Weights of a small transformer language model.
Size: 12 layers, vocabulary 8192, 12.9M parameters.
Architecture: RMSNorm before each block, learned positions, no biases in attention or MLP, untied embeddings.
MLP neurons of a small language model. Each row is named by its layer, matrix (up: input weights) and neuron, and shows model dimensions 16-143. Each number is 128 + 24 x the weight over its row's rms, rounded and kept within 0 to 255.
Before each neuron's rows, "fires on" lists the tokens most often at its 100 highest values on Wikipedia text that the model never trained on.

fires on: "n", "ny", " JPN", " US", "ev"
L5.up878 [124 124 121 163 144  98 106 129 131  74 156  89  96 137 161 108 103  86 132 130 145 119 121 149 100 118 101 149  73 107 119 102 146 111 149 106  84 106 169 150 119 145  88 124  84 152 120 141 122 130  99  90 116 105 143 121 149 111 142 121 129 150 115 157 142  69 124 112 135  81 137 114 136 181 106  90 145 147 202 141 129 150 138  92 116 188  97 159 109 141 133 139 110 139 125 111 114  81 163 123 106 168 137 109 122 134 126 145 178 125 153 130 132 134 153 118 107 161 127 125 150 137 156 131 126 150  99  72]

fires on: "s", "is", "an", "b", " come", "er"
L4.up844 [ 93 130 150 104 112 128  89 110  97 148 126 168 146 151 140 128 128 114 121 138 107 166 121 129 124 135 102 145 139 190 133 117 122 115  86  97 115 172 124 110 141 145  88  95 133 112 147  89 129  86 112 150 159 143 128 115 107 144 145 112 151 101 116  98 133 148 122 132 121 142 131 140 119 108 167 135 133 146  96 126 121 145 128 175 199 182 117 190  89  96 151 135 134 135 125  97 174 138 109 144 121 118 137 118 125  83 144  98 128 118 151 125 166 103 155 127 121 108 135 129 159 131 123 137 131  85 139 173]

fires on: "la", "\n", "za", "r", " United"
L5.up237 [147  92 125  74 136 116 109 160 149 116 126 157 142  64 140 127 176 161 155 136 138 122 149 142 188  89  86 145  97 174 112 158 107  92 146 158 136 110 115 103 149  95 119 100 148 110 119 156 119  80 134 137 142 165 105 128 137 122 102  91 106 135 111 178  92 113 160 184 133 159  85 110 151 128 127 135  48 109 141 137 109  98 126 129  99  85 119 132 110 124 133 112 111 110 132 127 128 134  99 102 105 151 122 110 123 141 174 115 138 106 111 108 107 152 128 122 150 123 149 120 110  98 163 115 121 112 138 129]

fires on: " human", " Apps", " Candidate", "itar", "Ad", "with"
L2.up640 [110  75 117 152 135 137  79  89 122 141  85 123 109 128 161 152 137 112  94  78 164 134 100 127 131 148 142 133 140 122 120 135 161 166 127 134 135 140  98 138 185 143  80 147 146 135 164 127 134 154  94 154 110 113  95 150 110 143 113 122 148 132 132 182  96 124 127 162 119 112 119 119 136 147 103 133 135 134  73 153 135 131 119  84 146 126 138 113 131 127 129 125 125 127 140 110 116  91 150 158 138 112 153 138 147 138 134 107 146  97 175 144 143 136 129 130  99  81 127 119 103  99 161  74 127 174 167 145]

fires on: "s", "an", " median"
L4.up832 [110 114 108 111  79 129 114 102 160 135 124 125 137 125 125 111 106 121 148  96 116 157 107 126 126 108 117 159 107 142 136 131 120 134 117  95 114 125 150 158 125 116 122 136 133  95 116 110 127 109 126 132 109 132 103 165 132 163 101 124 132 104  95  99  57 111 123 128 158 138 133 136 102  85 160 114 116 149 108 151 125 152 111 127 201 129  84 143 120 132 157 106 131 128 129 134 160 138 142 144 134  77 135 101 168 129  95 122  97 141 135 102 130 101 114 115 137 137 144 112 138 108 123  83 158  75 133 177]

fires on: " Art", " Ha", " 10", " Emer", " 11", "t"
L7.up438 [127 116 140  96 106 157 114 140 102 148 127  85 155 113 115 103 154 173 122  91 138 145 144 125 131 113 103 116 102 125 159  78 150 109 107  91 145 116 115 111 134 107 132 146 100 160 157 138 127 113 111  95 161  95 125 120 117 147  77 132 127  93 132 148 126 174 111 141 129 158 145  96 110 120 152 139 120 117 113 147 125 138 144 108 135 149  93  90 105 143 150 112 115 105 101  63 134 123 131 114 157 121 105 120 125 150 135  93 111 138 162 138 111 126 162 126 126 148 140 163 117 106 109 111 118 106 125  90]

fires on: "A", "y", "C", "s", "omo", "ir"
L4.up418 [ 98 119 106 120 115 130 108 106 110 145 129 136 163 129 119 107 112 123 192 111  83 140 117 127 147  93 116 154 105 149 134 119 127  98  86 115 150 135 218 127 173 166 128 147 128 121 141 184 127 121 124 142 125 130  96 149  79 132 114 131  93 121 136 147 128 143 132 139 143 141 142 153 101 130 147  99 148 139 102 146 128 157 107 136 175 136 129  94 140 124 148 105  81 127 122 121 130 136 119 139 127  97 111 122 126 139 124  99 105 118 154 139 115 128 157 142 101 182 121 126 121  73 127  78 136 109 168 116]

fires on: " dis", " film", " cell", " island", " painting", " brand"
L4.up381 [126 108 138 147 147 130 140 137 184 148 136 151 152 119 136 113  98 148 122 129 132 151 102 128 166 134 146 130 151 123 124 133 122 122 112 125  94 147 158 160 132 129 113 111 127 173 109 129 128 113 106 135 144 154 138 113 145 144 160 174 144 138 139 139 102 110 118  74  74 103 145 161 112 132 156 143 153 123 183 158 127 116 113 140  77 161 169 126 131 155 103 140  81 130 151 113 104 152 139 160 120 125 116 106  89 165 165 129 141 147  81 128 125 127 115 132 115 182 137 121 164 115 132 131 127 119 104  65]

fires on: "r", "erc", "go", "uc", "va", "za"
L5.up153 [108 106 119  88 151  97  89 167 157 120  96 165 122 114 136 131 148 142 159 137 151 121 155 142 141  99 132 148 115 110 132 147 115 144 103 181 100 143  69 146 140 108 130 119 139 122 127 142 115 103 121 111 134  95 119 140  89 155 107 122 100 125 125 168 142 128 144 140 111 119  92 155 150 131 139 137 104 118 143 137 118  91 104  97  82 125 125 138 113 160  92 121 145 136 133 149  87 126  75 153 121 152 150 161 132 156 114  87 115  98 127  93  86 129 125 135 148 148 132 125  94 144 158 107  64 136 114 157]

fires on: " Candidate", " Apps", "itar", " UN", " key", " Male"
L2.up121 [107 125  94 123 144  99 105 147 129 115 100 122  99 143 159 135 146  99 105  63 157 130  35 130 144 154 135 119 127 125  92 133 128 128 114 152 112 149 102 161 157 138 143 116 158 141 146 131 146 165  86 142  99 105  98 142  94 152 122 110 118 152 126 160 100 188 124 143 115 132 120 131 126 122 109 140 129 150  91 174 127 148 121 111 139 125 171 127 156  99 131 131 149 128 113 127 143 100 137 140 127 125 170 121 158 140 125 123 147 115 160 154 145 127 127 126 103  99 116 117  88  97 177 109 152 155 216 128]